{
  "hidden_size": 256,
  "norm_place": "peri",
  "norm_eps": 1e-05,
  "positions": "rope",
  "rope_theta": 10000.0,
  "qk_norm": true,
  "attn_scale": 0.176,
  "tie_word_embeddings": true,
  "parallel_block": false,
  "beta1": 0.9,
  "weight_decay": 0.06,
  "warmup_steps": 588,
  "final_lr_fraction": 0.0,
  "train_tokens": 223300000
}
MLP neurons of a small language model. Each row is named by its layer, matrix (gate and up: input weights) and neuron, and shows model dimensions 112-239. Each number is 128 + 24 x the weight over its row's rms, rounded and kept within 0 to 255. A neuron's up and down rows have the sign that makes its largest values positive.
After each neuron's rows, "fires in" lists the words (lower case) most often at its 100 highest values on Wikipedia text that the model never trained on.

L4.gate34 [119 127 104 150 165 165 154 183 109 134 149 140 144 113 137  99 172 128 165 174 128 131 147 114 108 126 101 152 119 120 124 118 104 110 164  96 120 154 107 135 131 148 125 143  98 117 169 158 115 109 158 130 126 127 130 148 102 186 154 122 137 136 122 143 103 143 136 178 143 165 105  94 128 112 138 145 146 125  88 124 123 140 118 124 101 155 135 150 112  90 104 124  96 145 109 162 129 171 153 151 116 123  84 133 144 115  88 100 138  95  86 131 182 141  64 113 141 128 125 136  83 111 145 157 135 102  89 144]
L4.up34 [122 142 147 161 151 131 184 125 102 104 119 165 125 128 126  95 141 153 136 166  99 142 127 139  98  67 117 101 111 133 146 147 131 152 137 123 149 139 141  59 128 124 100 140 104  99 128 193 125  61 111 154 112 113 143 177 127 170 162 154 126 151 151 140 151 150 174 102  88 141  94 106 109  77 139 119 138 104 105 124 140 150 106 135  90 131 147 142 118 126 125 118 151 151 122 162 104  79 108 122 118 119 159 163 174 134  87 158 120 112 106 135 129 135 154 153 159 119 138 119 108 142 129 155 141 132 144 154]
fires in: "final", "other", "tour", "others", "motorsports"

L3.gate537 [132 117 112 138 160 153  96 113  94 106 120 177 135 112 158 122 172 126 152 121 125 111 133 132 160  96 104 118 122 105  93 165 113  84 126 141 137 121 125 137  92  93 111 128 113 136 147 132 169 133 138 141 111 156 124  99 120 133 121  66 115 114 156 101 138 125 127 135 134 154 125 115 127 149  72 139 153 156 135 142 110 131 109 128 165 116 171 129 165 103 154 164 139 145  68 140 122 156 150  78 135 107 109 144  99 131 142 164 154 134 130 113 116  88 169 111 104 169  64 133 142 146 131 109 114 119 133 120]
L3.up537 [117 146  61 166 132 135 118 118 136 136 127 123  91  98  90 119 156 123 101 102 130 147 142 136 115 118 108 141 153 141 126 124 156 125 133 174 147 139 127  99 153 140 127  96 148 108 157 163 135 123  77 157 117 118 108 124 167 119 116 122 118 129  88 135 150 134 162 119  92 113 162 116 111 132 148 153 149 112 113 139 176 119  96 125 165 125 153 112 136 177 134 110 120 109 163 171 173 119  85 144 122 134 127 120 201 131  98 136 120 120 117 182 138  95 134  98  90 125 114  99  89 138 127  87 108 125 141 134]
fires in: "the"

L4.gate125 [142 182 151 125 175 166  96 106  82 159 147 138 130 115 173  89 116 187 108 122 132 101 106 136  97 162 120 140 147 130 105 164 113 109 127  96 161 114 175 136 119 124 133 140 150 140 150 112 130 157 121 148 120  97 113 143  93 122 100  80  88 131 156 122 178 125 109 138 124 105 157 144 140 117 122 114 131 131 113  95 123 151 139 139 139 127  81 149 123  97  95 125 139 133 148 136 128 154 132  91 163 123 162 160 134 121 109 145 113 138 123 126 125 116 169 118 127 147 104 136 102  85 152  79 109 100 112 138]
L4.up125 [126 103 189  80 149 107 103 123 100 133 136 130 168 113 167 151 128 169 166 163 105 113 129 136 142 138 134 105 135 123 111 157 165 105 128 107 174 141 122 150  93 111 153 132 116 117 160 123 117 112 124 118 110 109 164 177 106 117 135 113 114 138 129 140 153 148 177  88 123 132 154 102 111 138 130 172 123 143 178 161  98 125  81 153 122 139 107 117 142 145 128 163 133 179 131  95 128 137  79 157 139 113 129 161  86 109 111 134 160 136 107 123 133 134 130 128 172 105  88 105  83 140 135 149 123 156 120 152]
fires in: "on", "only", "official"

L3.gate408 [100 140 128 106 116 112 115 180 158 156 114 197  59 142 135  99 140 187 107 126 151  65 150 117 165 128 124 116 139 129 133 195 144 130 158 118 126 165 113 137 112 146  95 187 149  91 148 129 155  97 131 142 144 148 139 150 136 149 127 141 141 126 157 146  90 129  95 127 124 144 160 137 140  80 163 101 144 128 128 142  92 111 149 179 145 146 153  83 134  74 177  90 131  73 111 112 157 179 146 134 121 109 169 129  81 142 113 144 125 147 126  73 126  97 112 118 130 154 144 161 119 124 136 127 104 108 116 131]
L3.up408 [141  96 155 116 146 182  85  97 144 124 138 132 129 177 142 172 143 158 103 131 144 114  96 121  72 135 115 125 132  88 140 108 103 129 129 119 127  97 100 139 150 135 143 108 149 141 101 106 103 127 132 117 120 115 145  98 146 130 195 154 154 118 103 112 154 101 163 103 130 115 147 127 144 145 129 106 112 161 148 139 123 136  96 145 135  99 136 116 148 126 156 110 123 125 140  62 150 125 145 145 120 114 139 131 158 156 157  62 143 132  94 107 166 160  87 149 119 129 141 166 133 139 104  75 133 137 107 160]
fires in: "country", "against", "again", "emery"

L3.gate213 [130 101 146 128 147 159 148 156 146 106 148 128 161 131 148 111 128 124 134 150 129 107 149 159 113 142 132 110 128 162  83 160 158 134 180  90 140  90 126 100 137  83 114 172 175 111 126 154 128 113 120 131 129 172 113 128 130 128 153  81 122 126 110 175 124 121  80 178 148 137 115 129 139 130 110  89 152 121 127 109 123 142 144 154 119 124 133 159 145 102 105 128 145 126 119 169 147 162 129  85 116 146 169 164 119 133 121 142 157 111 110  92 119 137 132 112 158 140 100 146  91 129 109 140 135 160 147 128]
L3.up213 [131 119 138 137 127 122 136 130 115 133 139 106 126 164 120 176 116 154 141 162 117 157 108 117 122 109 135 162 138 159  96 133 124 141 160 179 118 115 100 101 124 132 118 126 109  96 110  84 134 148 133 101 106 157 140 113 103 153 112 150 113  99 133 116 125 148 125 152 117 178  89 114 135 126 158 111 141 186 133 157 175  87 114 139 114 142 102 122 140 125 151 113 112 144 131  80 106  74 174  94  96 118 108 134 179 131 137  97 142 131 122  94 133 124 144 148 132  82 100 190 105 110 115 118 117 127 134 113]
fires in: "first", "founded", "historical", "foundation", "found"

L4.gate328 [115  91 165 115 101 102 109 109  68 146 143 135 113 151 167 141 106 124 173 185 124 109 137 126 119 137 107  96 130 203 123 113 151  99 130 115 172 135 134 109 134 120 109 169 150 173 100 162 149 119 109 159 137 155  86 168 160 135  92 133 109 147 116 133 146  85 134 142  81 159 163 132 150 133 120 147 139  91 145  63 115  94  89 150 142 126 127  99  98 116 147 172 130 166 129 104 128 127 141 120 128  74 100 155 132 151 119  94 177 155 127 168 125 110 144 104 149  97 125 103  87 147 149 135 167 113 173 131]
L4.up328 [133 125 168 146 152 141 104 125 158  79 148 113 115  65 127 151 136 149 157 123 137 115 124 146 166 131  90 126 102  97 132 140 119 132  81 104 159  91 190 147 100 139 135 204 135 119 165 110  99 114  94 177 126 119 130 160 136 139 138 150 120 150 128 130 124 156 146 177  91 137 127 119 116  99 128 112 143 142  89 123 112 155 113 151 133 136 135 117 111  86 128 108 110 160 134 107 117  83  98 152 129 116 177 142 118 153 130 124 132 170  99 109 153 157 104 127 167 114 115 132  99  94 128 166 147 140 138 173]
fires in: "february", "june", "january", "since", "to", "on"

L3.gate469 [136 150 151 106 138 141 108 136  78 146 163 148 164 171 129 137 181 114 137 122 116 122 132 112 110  90 130 107 104 111 144 135 110  48 131 142 146 137 146 134 136 123 106 120 122 178 131 156 171 112 100 142 156 152 104 119 116 114 147  96 115 158 114 147 115 139 108 130 143 146 141 155 139 112 124 124 137 122 111 124  95 116 167 143 167 107 103 147 134 115  77 195 125 143 124 102 171 122 173 104  92 103 158 139 144 175 123 114 131 133  97 108 124  93 120  84  96 129 119 153 121 146 168 142 150 118 149 132]
L3.up469 [138 126 145 131 118 143 133 129 163 135 119 134 136 130 105 152 147 149 184  77 113 154 122 118 154 101 108 149 113 172 123 135  71 138 108 113  82 122 116 143 146 129 127 105 127 136 131 103 111 136 121 114 106  92 134 140  87  59 116 126 101 152 163 105 103 134 107 123 122 130 112 161 139 160 111 160 164 146 133  91 122 126 124 108 158 118 142 116 106 100 147 144  98 124 128 144 123  82 125 147 121 147 114 148 131 140 112 156 134 135 108 100 129 154 126 128 172 117 127 143 120 112 113  91 144 105 124 137]
fires in: "in", "a", "year", "after"

L3.gate507 [119 134 111 170 142 137 107 129  75 107 133 127 139 112 168 156 173 121 151 134 150 129 117 119 131 156 120 109 165  96 146 119 112  92 149 137 120 138 155 130 126 120 108 151 137 146 163 119 139 109 134  99 101 153 152 127 153 140 165 108 126 101 150 117 104 167 107 149 153 150  91 109 139 145 115 148 117 133 112 158 152 107 100 169  87 120 121 146  99  94 102  96 168 119 149 116 149 148 144 109  91  94 137 127 154 181 124 151 115 102 123 106 160 121 132 110 137 165  90 158 119  81 178 112 138  88 136 129]
L3.up507 [188 135 113 143 101 160 133 142 151 103 135  68 127 112 107 123  99 135 146 128 118  91 105 123  97 132 123 151 138 172 123  86 115 168 129 137  98 171  99 100 177 134 135 145 134 140 122 132 156 115 131 120 128 111  89  60 126 119  69 131 127 101 134 127 130  90  98  99 159  99 137 148 150 118 142 134 113 111 125 148  91 114 116 103 109  96 154 104 122 145 148 122  74 140 125 183 147 128 111 168 161 155 109 105 135 135  91 161 130 161 130 127 104  90 153 153 128 116 110 132 134 117 170 144 126 143 128 128]
fires in: "a", "the", "available"

L3.gate8 [177 131  94 132 158 159  93 129 105 162 159 147 144 105 126 126 124 173 128 122 167 116 114  92 146 103 106 155 103 105 122 142 161  91 140 123 155 103 169 133 156 126 163 141 138 149 108 121 123  72  85 107 133 106 136 164 124 145  98 119 132 162 125 152 173 136 140 102 110 173 104 153 132 128 128 144 128 133  99 123 142  94 162 129 146  96 123 115 154 121 116 133 101 117 143 173 117 131 131 100 121 109 172 112 148 132  63  98 171 139 104  90 137 156 122 119  85 137 120 141 115 103 109  94 125 131 136 125]
L3.up8 [130 111 150 164 124  82  82 111  79 133 167 119 108 129 138  98  97 160 174 155 121 106 110 100 110  97 139 127 155  87 102 111 161 126 134 119  96 105 125 102 154 139 162 125 125  98 132 151 156 129 124 125 124 142 110 130  94 128 115 103 144 150 168 126 138  95 153 123 148 153 116 146 118 147 156 121 123 138 121  83 162 102 122  98 105 123 141 124  78 128 117 153 127 150 133 140 140 163 146 127 148 143 133 152 122 190 124 153 127 162 110 130 171  97 148 128  95 127 122 124 128 138 151 145  75 148 107 146]
fires in: "on", "none", "near", "north", "number"

L3.gate460 [120 110 159 123 162 124 113 144  82 118 136 142 140 171 156  93 158 147 187 110 123 128 130 143  75 103 128 180 142 164  93 163 111 140 162 127 108  95 117 155 164  98 118 122 122 146 103 145 135 105 147 153 164 129 124 117 132 150 166 148 126 121 131 130 156 127 132 113 150 110 116 113 147 121 151 149 163 167 117  78 130 122 121 172  96 140 139 126 102  85 124 114 129 169 132 167 160 123 131  96 108  75 139 171 133 117  89 132 161  92  70 114 130 129 144  93 168 152 114 150 109 137 153 112 116 162  92  90]
L3.up460 [164 112 130 124 132 128 111 155 106 130 169 123 123 147 137 102 159 168 182 110 124 154 152 104 130 142 129 168 154 138 116 145 122 141 122 106 125 105 146 166 167 125 112 113 130 157 114 141 139  86 113 131 114 115 152 162  79 132 131 138 136 181 114 138 135 150 148  98 123 127 115  84 157 128 167 168 122 156 109  91 131 130 133 159 115 143 146 149 100  98 120 154 132 130 146 134 130 131 124 107  99 103 122 126 171  97  95 139 139 141 106 131 127 130 106 104 133 132 128 159 108 118 122 159 119 157 131 132]
fires in: "all", "other", "many", "final", "others", "most"

L4.gate286 [132 138 142 124 122 135 118 167 102 151 141 146 124 140 141 147 136 153 133 134 104 106 147 158 173  98 119 105 114 192 103 137 117 106 121 144 179 167 144 147 126 115  89 154  87 195 121 140 136 107 157 102 138 123 112 154 124  89 118  92 126 125  78 140 192 162 112 160 137 142 131 125 127 125 118 108 132  92  98 108  85 137 130 166 173 140 116 114 122 110 168 125 110 111 110 124 137 112 131 135 119  97 128 116 158 130  96 154 161 128 144  99 125 104  76 100 158 152  94 138  98 116 134 183 136 165 113 152]
L4.up286 [123 104 106  76 120 141  98  77 156 121 120 144  87 151 130 112 132  97 135 166 108 119 139 134 126 123 123 138 119 107  99 146 124  85 113 107 110  83 148 129 156  86 161 135  92 159  89 134 103 152 146 104 105 114 135 126 146 138 118 109 118 129  87 139 116 115 177 162 145 123 188 163 115 109 125 147 186 158 144 110 108  91 147 125 144 134 158  95 165 115 120 149  97 142 179 134 132 154 126 131 150 124 148 159 157  87  77 109 157 123 117 148 122 126 128 153 130 114 154 174 100 116 139 100 139 136 106 130]
fires in: "october", "september", "july", "november", "february", "january"

L2.gate306 [167 106 115 134 119 108 130 163 142  94 128 105 186 139 171 137 148  97 117 120 127  84 163 149 126 104  70  87 130 147  94 149 128 117 154 118 109 167 141 122 100  79 148 161 123 117 124 137 120  92 132 105 129 154  81 139 125 149 124 114 147  80 113 145 113 112 127 133 131 160 167 138 108 111 127 148 141 122 105 121 133 107 147 166 165 176 131 162 145  69 131 114 141 129  93 123 119 168 119 116 143 133 157 191 126 120 144  96  93 115 106 141  89 134 157 141 103 134 146 111 121 116 128 104 108 141 133  78]
L2.up306 [172 143  76 194 120 128  99 162 126 118 126 137 178 129 120 144 140 116 154 146 146 133 139 153 141 126  82 166 122 138 172 140  99 131 121 131  95 103 154 136 121 124 122 149 114 132 149 162 111 130  97 126 119 146 105 138 114 165 137  87 119 147 123 131 102  73 145 179 146 129 142 131 148 109 114 153 126 102 104 106 204 103 107 104 123 134 135 110 136  93 106 107 162 132 145 105 146 133 121 112 134  64 111 144  91 128 137  65 126  77 108 125 152 106 119  92 107 149  94 140  84 141 138 121 142 117 135 110]
fires in: "show", "found", "founded", "shows", "power", "foundation"